config.yaml
n_kv_head: 4
head_dim: 64
vocab_size: 32000
bias: "none"
parallel_block: false
init: "normal"
init_std_down: 0.00365
weight_decay: 0.074
warmup_steps: 272
doc_mask: false
train_tokens: 463800000
steps: 7078
MLP neurons of a small language model. Each row is named by its layer, matrix (up: input weights) and neuron, and shows model dimensions 0-255. Each number is 128 + 24 x the weight over its row's rms, rounded and kept within 0 to 255. Numbers have three digits each.
After each neuron's rows, "fires in" lists the words (lower case) most often at its 100 highest values on Wikipedia text that the model never trained on. A number after a token or word is its count.

L6.up1010:134114132122147168160115096109131129121126083124107089146089124110139092127140123093122118171124112127140129155093144175110114120162150128107144102084142124118169154127111093134161132143145150115154169120132137112121173105120137128111151123182110120126086165093104154151147165129127134123143110155136115128131111104165096139088154134123131180143092186124160128108152111147164137116131169140113123134132125114110115121119117089157185126157168111155122097086164117106087126131131133107115119124129151144190177144169128063124122151123114153107104129144163123137097123106150102134117129161149140161125158094098132109104148137171126114111098146179139147108105091091116066121143144126174154164144130116154107123168159118155138094116106126117121085105100109156118116118094125
fires in: "died" 18, "life" 13, "death" 10, "born" 10, "daughter" 5, "married" 5

L14.up542:111140108155120137129092103120149119148115151106105123120111134147156115110131102133139106182137110153138166129121139133122129124117106163109140129089168162144071178111142079156108100134104152122127131188105177138144129131082152131124179126144141123113101133145136091090071095145158096131108107127130131091161101117157123151147142134141140154139123113097132117109168109169085174121158128134089160117158102153111146080144114131126148126140123115123143140070097126148142076125096125114143127117140131165118107156143121089147120147092134102125137116147154171107096105101123106167133131142116127121116149157077105108115088193090120137168112144113129121122152142151109116105103126074174139177144143130123152148101142119163144129089153158154102134175134115091145131116132117
fires in: "these" 17, "it" 12, "other" 11, "all" 9, "this" 8

L13.up274:142088112085109152140137139110126094132166133191108086131137135123163113189225155145160085143135150166133146109124128162130096111152114169101132140144098110091099124134151135131108109147114090134142181107123149120118122137113134132140120142128082165077120144125099127109128106129151089151156105166170094123106074146132137109151162156126110148157119135070103146119126123154187110166139136135139159155104142145141140109139124110122114127153115108138139113119136135135111162158076168122118130125194147152123118166123177136103113117139095117116108130110087155128084106128156100135092108097129178146139126150070123115111172123145135147132142120099124104114120116089135135124134157116133101105126153113129151139130129121134138112128099139147112122089114110119092107124121149
fires in: "in" 16, "up" 12, "small" 10, "open" 7, "large" 6

L12.up161:097123150122138158159110151065149133119143136101143164130128146110130099152123116124144116129151102143158153112087154161108140108187118119108116131093169114135122107110146152125125118150116142102185113143048160137103114115101150097118180073140125144151094148127111111118117119136129105117096123176183125111163116099162111154128117142149100133125125087132107122084182105158134119125131129108137145128161151147128130114157169110104110100156144111106132161112159126153106099107111157076125109125140095174135141123097176110150144173140122104122086098132122146124105128122127124157124135193128163088126145139159118120110165185137119119121138114146154169076123129101121163119084116115151112153109122149135114121129135133140141121151134130117058111117124164159150127123124145
fires in: "this" 43, "these" 15, "year" 4

L6.up30:101120123107095118121162100086152101129144159112082140121095141145119115157174135119130149117117110106148122132122143162095109121156169167151152141142136115135072129145126116127116121173116151143129162121130110089094138135134114170113159101138151117151126167139125106157104114118124123112112150086163121125139106116108071121128161160140101139125099149086108130079128101167124151106182091134145109161138111117139148130156136122116099132149120130121099135109114117143097145124125161135122102126151132150147132108141132144093136211099142092138101118124107108118070131120148118157145091123134162177113169108114133087099111175132168146184147165108085149179127119090119171082094129123135129155132130110093152148107163066119144131105144139137101123142155120118161158127125127
fires in: "other" 32, "same" 24, "all" 6, "any" 6

L6.up702:169077112109099129173124132090176125135158134156143107126113120129138111126151105161132141134132095121121144145173161171090138171121112130158138128115119134118134121107154152174152122118125097162123150111086122121145127081153087143118098105132118168160084122163112106103126103103155052109094067139094119138139138149154151099126101148099166123159118151097118170145128131127134129075149172120146136155142141148106117115129121115141129125153129142131102105110133100149089107146149127138129089122140123172165135155135120134107100137134180064133141147118139161126100141116143129121089093097122143139123107127094124133113167115117152157119135121159156148088100119168125123125100071097131135133146137162131137104153112128146117083112194167138128109112130080148142131102138101
fires in: "of" 56, "total" 8, "in" 5, "and" 5, "new" 4

L12.up806:140125170103134184164098158125139120109148155125122131135137168149178118164159127088140095127116154076142130137078110141089091152103127148086136124122139122148085121165121119092136103107119141141187160122134084172149111123107152137105156164135075142064111184115138149131118112096129115107113156104140102125140122127086125140128168135116086173126110131121148159111155128132149131135114127128113093129142101102133123082131096147187171101158112117127130134133144082108127164138167159117105132125145116094159131108185156140143130120141151094122099137118168093131089138134171095129134152120142133133136161099098135152139097116150131110137133099083165115143094090112080164128136137145165127140158127108136163133136153140134136148119112091129110116138112166132125127108135146
fires in: "by" 41, "the" 28, "of" 7, "from" 7

L15.up738:121105148097067155129130122094128102118132150124163098131130139197152102131164165129134156134102085161138166125084129185107128146088125139159127120124134100118109167129133101146141147154073108142138180133125136122120139088126155166110110110148126133115124142154135148134128130115160070124129128136122102147101090113124164131125142153129136136118137139064166139120113105139137162121147123192133113095191107132156116087115168123154139115162149114155109118137133141140088117092138130157126083145149135107145117147131136091108130135124148087160160142079173173132101149132163100125136182118173105130103124076135098114127129142151122139130140125104141095125078123106117117158119142086157149170162142134136112142139138123136111119122108144095144153110093119158128154104089145
fires in: "was" 35, "were" 20, "is" 14, "are" 10, "m" 4

L14.up499:140122135107149140096129162070149139107136081145163113132155146137173137162129110162115139098147071133115172098137121139093125160164088127111130089134098129140135092110165100132122144108157144148118151108109167118146125071139113119128071127141137142124101105192130081138125119117142109170117120124111172106103175128122120116117127084122109120118145109103117159103142128120162170088160161167128129128118160132163113119145143130101167105159107122139128103146142107137095125140114175132136144129156104164154151123120103163153108142143127149125149139109188122122135095118161074162129096125145141148127167136073124123144183109104106179111124108130109141110137166135087099121115099111122113155138124125084145133180101106122118107166131115158097141137110159118126120113116145
fires in: "of" 46, "in" 15, "de" 6, "by" 5, "a" 4

L13.up96:125138163170135146139133130155142139143117087138123129130153138155201129148156138117146109144117100119151166145112111138117086132107096139181160124125175086123132146091178123129148112136113136080164131123116159132143142122123104149125104136091083137164125116154113103084120114137150150136120144141163083122107097126155122160087163164147141138147084149136098147082140165165151186113134132093113104130128131102145164126141124130119143082148114115160140173116122066093095122125144155133117117116131137156142158133150140094154103132123133098086141100128130125144087111157151122120108131111170174157156157138120140102077115130132142132111140172155124129081091092122141129098114115155128142176075119127113142110123089108098153113098141114126091156129101134147108151108107159
fires in: "born" 32, "died" 9, "married" 6, "daughter" 4, "children" 4, "education" 4

L6.up296:130090111116100127152079107126180100105184153117163107141125130122142084108159124149120145101171080155100115130149159137117117130097134166136145139161120128091073158139134130106119105134104122182111157104088117147126100132119136120149107093129124128115097125153119096150073118135164114114183104101115140104125154129170149122134143129105125143165104128115134130157121103122123148071152183141121129159143114110108126081122133098164146127161141127110118122123119156132175109152156141134119100121178108123199150134140124127131122141116132107116150157145129133127093090118135141122148151118107095098111162170089125136108168113143164192154110152137147085139134095163136147166093108110134117126153124144153169112123109138135169102117127138102135084101110082107120129141142152
fires in: "in" 23, "although" 9, "having" 9, "despite" 7, "formats" 6, "during" 5

L14.up7:082156140099122159123151113141095124132168126123172157131169112133155135126159112105147165130135066177099169108114118108115120146106114090134138146096128121149184110115161141153168108191143130135166163160138159175116113115092134148137140087139111115117101125117089163128138151126101104137131132159173146092173134141159130099120095121103134103162112132115109122117131098131145150116131101125111133096139099133170166113099132153135128108140127116122113118123174139112137072135123126128146116139160136105117090109177137122150119149102139152113116157119162086121124130096114112109181112169114124147154136126124141136102133127128120127095173086128130146101144159113137147130100101108156112139116145142093054135132116090147153092149079141103126110091113164134123184103134106
fires in: "she" 20, "they" 13, "to" 11, "he" 11, "who" 9, "some" 4

L4.up995:125131155090150134177106176097111122108141135109109138140119133160138136184093113163127166156145132091095166135154157142102130177133163132102144140113143136103123125171112093119135097143120172122137111135118099095106115131102104126146093160146123142136157171104123118130076093111169136135110105102113103122155159099161133133088122137118129136097121137130152137165154108137098133135148146157105123119118102163113128086139121102116171113133116113175103109141108113119130113166129151152129095124132143144106159138147120116153150115162121108131123085145133104128126122081118126126140083132146122160084148138130118112108144148099120201160135080097099117090169111109091132145115112116151131163161144136129115146206186124153101118131159144188105134168142146124100139129170136
fires in: "has" 23, "and" 19, "with" 19, "isbn" 5

L4.up223:119130145119108149152138157124132118101175144140149123127133119140158101169131143131127137148087143137146159150120130152102101129140170106089090125160148116103103106110161123117136197135117105120166183119107145125121105150081129153130133135178144141114127161134140133158114071120124091089112071136130122120117106146120116113130140080144089169113156131127201146092135102121159118118124137185141120131142083158152114117112158137139185123146155119115106122117139123136090096120131174156111129139162147130108093140094135107156138175175147123130089165085144088115137128140138107154141114153152165146110128091123131134153156101134130081128126083131115110137104120139118084154086111074183119147169122122111146114120122111136132085117135147101127138149142147124095120143139096
fires in: "that" 30, "the" 24, "to" 23, "as" 9, "du" 4

L6.up527:168161151102109150154096114084124117179113133114137137144115136132146108146144130109136142143146153109105152170105163155100111186176134165089122077110144122111129162098109091132140126151106161119113159153096118118096090113103115130147163125138149136112144175100097120159112124111172125175177103111140099101136159101110094116077118120130068165149108141119157173137149106115144161162127132126146121126133150169157144102133104120084158112149151110157090128159111131124116110130181166108117081117160143139110151169150119078140164149125099120128134107120137099123115087099088133127169117153118129147088168111123129125127143181141117163126109118154094132129157148132120092106142119103120131151102136119138132129165137120141114087130099147133126080106120127168121132130120118
fires in: "also" 15, "after" 13, "later" 11, "since" 8, "while" 6

L6.up847:120146120079121129172119195129122100115136200114112159140106137157166094156100133117132157171115161118135142118119159126108109133149158130105098133137175146098121137098129144135161129172116084095128113120116119159070090129076146144143172160178122150112135165088094108145109095101142087094150080115136117120118123126131134125126104112079105156141161182147129124144139111106111145146133105110116124133091095156162177088122151142155136114137135121143129119102138118149098079132145157153122114123191128141116124150149148114114147107121082120153113139129111095124130115103145116140180107151131118184094142144110123115157128138159113149127125115152090134132138097108112126116124144065157097147108143118121134113111172126170131151106130134099130104118162128141092146137129119
fires in: "with" 74, "like" 4

L14.up220:078156170097118122111154110104107156121165123087152123154138130135165104123143137128127154139134117175113145161113141134113125119146104107101157140104156126095151121133141126172164137108143134127149150124129140155102166111116101132099140102159140118172160121139109118150121115153108082179151137181137119158154125140116167138090095104155134128143108127158117139130148111110093137117148128151160164134099119120147133130095139093134115108135201103118116144129127131126113129123152105140117151105156126111103092100132122141179131146131152136115120076112159108138117109143129075141174145166085157186160154112181123139131142126151087130115128104127128143089114124081118144095095134107117098150179139108080161107142156115105102077142114137127103100098099132157129141060092119
fires in: "they" 21, "we" 11, "i" 10, "you" 9, "people" 8, "he" 8

L13.up126:150119126117112138142138118082144120138127173142112153143135135129135131170149155072129141127112137107134113162093142184106150131132127152081115099126146108131122155122116130124113141137107116134140155157154099159119115133129131108141150141151110129157123108109110153139153087134135106141137147097187159130144157129113103147086122108149095144160126129147134133129172114173150134130098134116116113100176135120120113183140147105121186099171126114128089169126172185120128120161170147108123125125178118126147117135164138099132136143136179156126141154102127126153087099102152088132139142185153168083113139131106135136107108114135106099124132106153131137117140119155148134105119122091124106129088129113129075122100092085116082134127134156110094140066089122101109188101111067
fires in: "later" 31, "before" 16, "since" 10, "eventually" 7, "both" 7, "subsequently" 4

L14.up679:114158125103118134119097146098104085122106180085140070146151142159126171122140150087174162133121139090121119136120112150136148123106065132076120147172123151136092168161112116161082118111081125157143135103176124146107135122123130122140120123122124108102141116139094129095107102153148142188153154132149151101149088138187123154124083100107137127136158164131123115157156114122164147145161130098124117129145134148095132146153153127165123114152164113134130117134158168140115110127114142115116153140157116137129141124176141115069154144173151120133132155145112119139114122100145179111151099134144125129082144143104099119081144140147115116137107098096094151137117118137143104127151120121159115133128126117112146131105105104142141124122146195170136100082122110116131156177077145
fires in: "of" 21, "for" 17, "among" 9, "many" 5, "all" 4

L13.up511:111141144180055125134153104142160138071105127082154150132138134156143129135119127129130173161111100137148125100145107105110111137162116118096167140167183074122138125087133129146146148133110083104134103135127144145143133128124182161127117073147044160129133141152125108144123118144133129153134126122161130136110131114149193134128157133099115140106158112167165119121127141126101166106140123135133135144135124140131138098128147133083129108149129123097164132149156140110087136147085112134137125125189136110113126078166102108108148122121098138131154139151118151123134149172122107132163122137171125107165115115172098100116153109163146115124144128176126108160096107143114123152128093145134136171114121112112104100116086135101103134153119146134114105110052145147129121152091112
fires in: "and" 24, "of" 13, "mardner" 5, "ahmar" 4, "for" 4

L4.up299:149136123110122150132083147131103105141145118141105127137097144147137113126111123162140151117111191167125103156115192133104116137100112136080128104143149130094087143132119105089077154125143150144150111113123108148092123153157160068126158139136111138146140119126114158149103143142121118191185140109172117171133137083107160131076142119122080155143146124122179109121149112134141081137116148104101119116162131152138153149138147144137199113142138110145151147131150166135098133143154120140104117121107160135120121133156133096135108131152131132134139158118136169118121134110117120151155136157108138131114139131112145140115124148095109114126092115158171134116142138147131076110129083093140130149099128116173159124123157085144068151144160139098130106053088078127131161124113131
fires in: "after" 42, "following" 19, "before" 13, "since" 11, "however" 7, "later" 5

L11.up463:157151096102137125143113100165136093140127105139106151126115193165150160145132142108125123161146153106130157115130152117091096134105125140094139121116102132086116122122135111133082147158104125141119106156175123112130152162117112085126134104164090090141176136115085110105081116146099070179146152128165137179149125119134125127130140138118110135143143100096149106088142097140119157152163091098138127145160178112085121117118123114104149126173120126118109123147106140160124142156151116138119144120140116164136155145142145128154165118156118095147135137129143126106075109117179099174144086156130093156133140169095102104108111156165155148177176109127113155126115147125119126104127101136139100120099140112074155145116118083114115143147139161132145132096140172156101164139119118
fires in: "with" 47, "by" 18, "under" 12, "on" 7, "for" 4

L14.up245:144137132153158122063143180130129137106090149141125161120135145119133121102147101132082146153133109129151168113104137122110174115120138145126121122162120146142151138155109111126093163137137135098137107103151134164144111119141135116144135127085107144144117133147151161052154095098109046101190129110164125147085153122174149129067119101150158139150151134124151154140137128187145130106119139121111130094098125138115095098114154146133165080143130122148166099110142089126122124188141137146081129117140136088153106146173139119136143134157114112157159160115155083153173126131137091120131118160094130146137091129132151119112175131135146145159126138147142115109135131127075117087126115153127120111122151105124153170120112157116132125148114104140084125144137094110132128153158099
fires in: "to" 49, "e" 4

L14.up143:131128124137124115159128119138117130089108147090109129150152148137179104153119163164115181122139102134159151126111118133108084144109095114133154140122141115124091180125136129125118121140084114153129131119163126098066069129162128104149111098131125171140109169151152086130099103110143094137137123145173110125155188149131142138123146146118125122162094083113152166117133096133134114069106103146133134140111134125102117140107176128123131100156130120170146187156148127136119159139169144186115110144144089170100118133141167121082157091153134115144119129116083140140129130142130108165118124096128177141148117135136095135116161113140102154136137134096125201080113117108121129123141111105164124111110143111120089127119175113158119131105159145152127138134167130074122152121142110
fires in: "from" 35, "the" 19, "in" 15, "of" 7

L4.up369:126133124111170150114143190175129135135160118111088136136080133123114113138122182141140148118123148137154152111155144124123125126162121136100159087075097109125130142121128092107175152146095109122142112124141122116099174151198162127091172127174111115132097127157165151157131146085177131165140113150146121172112124136094115109086150174143126133085111134128121085104139131153143107150134126132108125153150124099128160136135127139106141129141150110159128168112093137148107163113075117111090102128128129100094115167134153150136092173090093118146158107094110140122119118093128128138113104128141115152152153111116136124131143151106137140139162089113086125143153132126111156073123133129086150154120124110119133143117135136122112177144175119160109125138101103099086141159070143
fires in: "i" 25, "there" 13, "fij" 11, "unc" 4

L11.up142:123105146104138133124099064096126123125178109140140106138099117145136102146105103104135142159136150145160149155117135163075123118131113105074145109132134124085149111092136127116154168159113135145133131129113116106112112142145125117175124128147138140127127138153079116161124148151139141116105119095154161130124153131079121102140174095118083146106122154105187149108139121139100130140126129181159176147156108123120163102134134120068147136161139119103095159151185155155158146174101109129128120122198111119128139097120129128169148120144088159122140149071139147121117125110117091153145093163131128106162136122124094151167125130158119116105125145164113133134161117158119110146140128075125104135131131076127130085122134134148154117150159144115101115084151180112088141125101110
fires in: "and" 23, "as" 21, "who" 9, "that" 7, "or" 5, "he" 4

L11.up934:089157132141094176133145105138114132117137138115174106131127157196123137133148127131150124176109118144110102143126141101112095156136090133131090116160137096152133093139144089152087153117141119126161155085108162086156120123101153136144107094153142092166140157087089131173116107122130150123137108113137173109131174092149144128088146169080120113177142136141149157138119126117150116121128107105094123088137111091115128175149131111129144099147140127138149149124153116131123112116137117140096122115173144126160165102101114107125108170132106083118096080107173154114093093168130140108152108157136156133115127111158137140171157116162125137131124175084119125153153131110088119164090142122111120133140138097108115160128121106121082118145164146161128090118100153152151110103113155
fires in: "to" 39, "team" 10, "of" 6, "for" 6, "party" 6

L4.up807:065160124111132139143137150146160129080146147129117156120091149142129157173140143124135132111098124102155191121071143119107118128118111129115119119151097167100116134107134162159155097128097146114143118098164142152127100078173157111123140121158112127135131097117136112099158084118121159107124096082181119130174120110148160130128090139093167119123148112128124139098115159109148144092152123132103165102106128178147160129110135128165122110133145125127157074130104116154092097159097100127135141145127151118143110145125151103100072123149134083165090148116138098135136136148133109155135092109076120144149144137122062128119121156123116152175163108116091137138158083147144120106166122129147118093148131148144106150107134118146114125176146151117131129101124117110090138114080140
fires in: "national" 18, "its" 13, "league" 10, "game" 10, "stage" 6, "their" 6

L14.up723:157131123154151122104133144142119127172121127142136141131112186143125170126174156114144163163121134134123140116161144118089096121098141160103106129130138117086101137131159151098121134131135087147141139079119123095132104134124131098168164142151088087149111119131114079134123098192186106124117152141129142190129110124159128136131170091173115143130133129113115119110173105123133124126125110172084145146112116154132100061115125103139129116148110128109153133120081156161111127114126167118134126108194098136150120109075152111104111135162124124135134107114122114125126134128116126124164129139114143105080151115129144138097205131114123127137164104118161163159077137097118149093106111111135140083073129113106141134098131112114082166122125118115116147123114117161119164130119172
fires in: "for" 41, "with" 29, "at" 6, "1998" 4

L14.up673:109149099126079120132126125115081113142178151114108187138159170134132138135133126079096165120139131082126143087112114134078109126088114138110112141143166128115142127087158106131104152174120143140161146130138106125114070166149171117157183089105123110116112147085148112126089098109111141122102145082121150144125124150128127115130132140104126169129116173092139118099119103108126145136139121137118103155131125140131148122127100100144123065162114138095178136096149120145096108142069156116133116125184140121135136139155124141111131151144107111155114123180144146115123132135161080117181091156071129124148155139129113152134129154127126157142129122110102154088124122136088139092114111082118111120087116104107162137129090118147097147134147114098100153095123119113157097149146118
fires in: "the" 32, "and" 24, "for" 11, "in" 8, "with" 5, "which" 4

L11.up239:121148128087113119143164140095139080106210135150083102126134111141139151167109112097128110138104133145147148121099104138092109127136109165113186101118132121108124171079149111172087122137109102123117098125127132126131089161122153135148121128120147143106134101112169147132102105099160083110139116114151129160143111145110124114136134119099093145163156134106150127112141105139113133147170096124112124145144160143142151083172162110122163094165115123155148132110117091087102100127102119127138125131129131133106117122102128098109133153126151109129126116110109120116128103119145150178162121156168145180098166142104148117125112132127141184158096103089129120119137154094134103131139143081178123140141161112110135145109202092188163122129109155169147085136110118152123118131135102
fires in: "of" 17, "in" 16, "is" 13, "it" 10, "with" 7, "was" 6

L14.up999:146119141101170160162127154122127157126136137150154095139168120130125095132147129123153138139127093129132147131109108129110121166116102173095139082103136091113116165115149143129135101146111145117139151099159149142092110076140138157111126115136126135118073100158109167113135087114136133162150117122132144106128139109130162099125093106101154151181124107127138182160104123132145164109115090171132101137152114141111112107125127123163108115179146115150057143089130112155126130123103137129126108137158109100108153109126129074084110101108155113143152161099192132133080126121154096144129153120141144175145134090106138103126183134141121165147133086098143101150139086090139095156126136122137148145136188134128080112189127148146157128121126143097139109118094160142111129120112138
fires in: "was" 22, "be" 10, "to" 9, "been" 9, "became" 6

L12.up235:124120125086148148185136120116147085100160179121099127120123163161133080157085132123128150158125107108178127116121163137078125158149127064105112116159151086073094160099155113132100119153080118108162137102122138150139133124129111115144160120179163137106113135129147131163129063096163092092123111134144142121105123129109132107143125143109093150141168100141160158092109103118160128127132112117137123117139126127146128134161131151133120138168142121128121164101152142136153123143130174156133135138158198136135113171118160097111108151107145096132106168107128135125140118123167120148120132125136113111139153118137133088136147119124131128122120118115153112164123067111111121124081130074140138147155139093101121112079090124111170127147128138132121115128133139080121159124078083
fires in: "the" 33, "to" 20, "as" 11, "that" 10

L11.up652:130149164119115140136119141110144167115141115119109126119137161143162067160122121130146092154132147113187137125122137168077105156132130133158115136176121123099105157143163130082100125098124131179166111104134100105145105120121130098111162112108131117130115131168134135115093116110160119184143123119138124158103154119106139140109163119152091141137086100110120139132152088120177151166133081117151112084141135150113132140133164116160099114176140114163124153157124126138095188137126163123102120130143142131148173149151145148084119150146128102151162147149156095127067120168124102167099097095127153146112141144126124119137100129146114128111137148141174176128088093097080124130113086133164131109154103115120168139111105127124100157142171115117160130117082134128120151122098133
fires in: "in" 46, "on" 22, "the" 6, "from" 5

L15.up104:128150158126121111111110159144116092072140129113119159140166143128140156135120149083151148152117086144141154143086109153108097138141123146079101166138160152127143144130099137132108127169124106147154127112150118126094131142164134096153143106171132120140077161101107115153119090139114066192131134122096167129148112126139119125131159169092152110168163150127082107105117138125142156125133101093145119165133141139151126163133131131105133101164135124124131098098134120100081131176129124113126153124118101179156128115187169082115162157140121111156116094142113099128098090165147132123173130148130150119150114088139155091086115138123149163147088109122114143133110120102118077126134140076129113117132144083105124136113131088175129119083132138116126148104116144137143163133116156
fires in: "of" 21, "about" 15, "some" 10, "to" 10, "many" 5

L12.up373:103131146133140134108120095117126120153130128135117114125113185162131145142150082134149102147131146152157151100166112130072127157162102151157142124131133092128149145130122121157147142120130133163154125157091166132157115134125130078151133087162128152137094143131111096105139117157133108139106060102104222151134110110115097138144136153153092150112099130151100145114156132148160139151140158179128177149139177096165109156115127129097156106164121124143101116129119114140111109154086136094127168112138114161146162149147138103108133132148137103106114139132166151143098131105149090127129122140115146139129173109144112141134166096098125128119110110124150142133119129125119094121141135068163126115115152095094144073140109109100106062137115174159087132118106130087112142147094121
fires in: "the" 27, "such" 27, "of" 20, "a" 6, "an" 5

L4.up416:122133165102135166134131142137120118147114141112111161144129148162173067170091162124149121144147117157152155142159137119099097153146133151139171134086190089108129127170140132130166130146087107141150145111159130093091100118153099154118154121158121102128135141137082108138105128140152110122123088159134127140110123158120104147118167143125125144111079163109137118105120145121104105117122085114129133147149121123122160147092160088123120114145205108133132108089165132091101077132106133110099088129144132112122139178124172133134097144114099117128147139167077129130106130157177120149144131156165150125130166111126099118116131123124103099112152152119116148131121144119076158103121165085107116129120126121116155121130172127130160153158172111124078132155099097119113166139083126
fires in: "united" 23, "u" 20, "there" 9, "ulliott" 5, "unc" 4

L6.up73:102102100126107151136139155135132114144158134083115144131149200132138130153113120127142090118137157102120154150104130147113109131144130100140123134125137144123097125135150152140133109124101127168200118102165135108076105124175177153080108135153135090171139133170132121150112125110158121116116112155133148157122161106169154144120142119120141098143093129171094146114141118135095131119155110117115143134084157144113184163098136150167146100150144108121171173105141158110138115110140099176112121112150141124134162127130127142102086155125139098157135111117060149124104146152131110106149072113122163123074128149121075157139129142124079157137135114128107119177111110134100126097124119101092143131099120126124175144109089155126101134122185116106150102105106129151121152159136107
fires in: "world" 38, "league" 14, "ncaa" 10, "national" 8, "international" 7, "us" 4

L4.up275:086123105118155115142142187090138125111136128152129114128103149131122125118122140113137155148125145130107182146089146106124121131129183130069116148109125142081149155129118126104126133156131132113129141158127120137086154091128155163088138149152104105053109131121120127148145135126129144109119127121187110162159113130153138136108109123124130152136121108151092123128155113118139158111140181149078090138115124151111139122089148113135147118129137125172087101110108088127103059117127107105116103129133118154102145144112147115156131095160118122138114147055151121120103128130159089161153091119103158207104132114137128148120150167114108143152126074162056135139151116134125126098110132138140146137135118128119095148167163157139096147110152102123092146177164117114090130124133133
fires in: "also" 40, "made" 6, "as" 5, "aa" 4, "a" 4

L13.up846:129140132095113142130103115081079148112098127139150100141122139124126131150121177120151136119131078171104147129105078182133124165101126170149134107130125070125142168154108118117145140165147132136123173144160204134124129118126143132157114106134139076107099110125101138122161121122148101164156088160121127146120166134116142123116113133116090117106157166143135133170126103178132149087161137154134148123140160131106109135105124088145156114145114110152119169131083147159090108121112134139134094105136134135130106157122109120130096151112136115125101128076135171103109119121152119126132162142125100150143145099112147111137183133156140150129121103107146099112135109110137095145104158104164122164147151124127075095169149106148125082118162159139167143089099099165077119102152132
fires in: "is" 43, "are" 23, "be" 15

L12.up435:120132151115127156130101150127137116094149106155159154144155158090152117158103108126131168150114109114133144113120169127112097152099141169111084108139103124140060146097173151138112131163153153099124133125132125151116080102119092109147137140121151158111140139175116124101121115088162119112174152130116078104129167111118159133117145120105081172163124137095155197128126135136120135063150121116096126107103101123102124070117109137179131137160138113166109119130113114115113147145161194153112118121112120103137091177099148093142115117138164139122110126135140088144116110133142108123157108114129101135152145118093135151120177137157155202142104146147152122117123101129136114118115125079141136122148147118096108112161145104109119134138150101146121085162133149146106114096135150
fires in: "to" 83, "into" 6, "take" 4

L13.up220:123126127135094124181141162138162136114129124100148127113170168113179123168144142125132117193095122099097151108147106113095134164128100137115132138137121088152109126125101092124118084165137098135170165134126121112157106115082135144120143138141107127128107129149153142113127077107146132168147118125123134160132176124143170141096117146103141207137137107138141167130096117150151153101118128135161123139163128110090135100124107138132159063160146116131132166148166118119124126152139169138109096123164147156165095115135122147090122107115149086134131180119186133146132136129126090104150111137148148143146160112080100123103166131175108153142150090129108125124145099156085104135102125127131113138116133106105126092112079115113087124125139112124067098130132129145086130135150112
fires in: "of" 44, "from" 27, "left" 8, "led" 7, "to" 4

L12.up15:125175126064106135139100162096141106092112129141154122145096129100179121103117128151104143136085143140092153174094099154105110179109094107104121114088158107113117091116100094140172119137091145098143172103134155086122154098094137125143113129156097145118102128173112110157077138102175107160126114150134111157166143081133126119116111175114117139116164127123133136116108131141146150109158141157138122133122132173136096111148110127149143120134141104158095172115123100142108142111129146141126096127108146137098168155128139126127156139118125121154159113091165142112117124148124129098134123135110088161134120080119153113138174132141129155125149072125106113142150108055167109127110131121120168171129140118104137146171116132142139175131147195099130140142143130103134136117145115
fires in: "was" 36, "is" 8, "first" 7

L11.up179:151152142131125132155125129139128136117106125147125110121133153144145102138122115115106137107160116128159145173142141112068120129105127171113126122129112104087120126111142110115109080168121137167150128120148129081130134124124130116158149136179124114125101122124075104098104099079199095134095126100154141132125149140110159085144118132135097173143133175129148128130120112134126214129156108134127128135151170148129121093141135121115130099160112119145143116162114151104106149185157115162121146135159168182138161130152160148075155124165102134126104131111152169124083123173101132167129143128115112093116130107130128135100212126104129148098139068166120159139144146094113118128141132115096128121113142136125111109155093122128129141095118119114180117105071135124150126143147148
fires in: "for" 22, "in" 11, "a" 8, "to" 7, "with" 7, "by" 6

L12.up595:106096105112142111110114109159172116084178138114094143120123116116120079144143148116140115138140163127162110159086136160131130129102144137153131126120129137063129173104199095124099094195092123150151118119142155113068073140142105143112153101104136123107116145143144117136137114128136143104170151117157106135142153097125100151125107109081127080145110095110111144103139111141171152124164138133126132119105133148095170092166182112162148113146143099173136169115107107133152144122100158139106123156159126162129145129151128083105099131133110101136120116135125126121101091157160112120135109107147152172103139153146143096145117137146140153152123166106116105123097115110102132120126099119151131117169133142100141161103168119158154134126132115106134111095140130141058123138168126
fires in: "in" 44, "on" 9, "the" 5

L12.up217:138184128100086157137083131145146115085116139146132125151167124115144126120117154109147103159121083148122131149119145163100098159118140153126136134137124087136098125149126113110131153110114127138113129129152160160106138136123133150177124118147106096101121146145126065147057168093129116106130106167174144123152185108101143099126163152145130114116157164112121135133083087139151161101169089151121141100145162129118107107089142153131142118150137099160101155124160108109132099133142143120121086123166179115145094116150167128116134157138095107166158124145095138102097099138101136095109144142152130120127110085110148097104167137157126161147142075139130149133174130080132127127137144145153098124117153078135095112131126087173146135120110165104099114127105133096147124116154110
fires in: "are" 14, "to" 13, "is" 10, "was" 10, "were" 7

L6.up328:121115105137172125136102143157099131095162164118083139132088142128142092144135111133143096113132181131102140130145114127132111132157158075148158112109122111102137157152119135105103129169123135118147129139124152144074141139104116098103124144159079119107113201156110126108132147114135134166150137109200125156149092097149082138119131137132117152124115142154127120100150131137147147138142133141135139153143131135124134123156162108103117094135127106161104176097118117147120133150089151100135119129129177164099180114152132121127161131140118135112111155128093107133139097087143134116140108109096122161068106094139138134121117184145143171134142131119062132186112029114112139106131138118136134138105126129111124137136128121125114117148122162104115082119152135145082163173107161
fires in: "first" 12, "made" 11, "with" 10, "also" 9, "only" 7, "leading" 6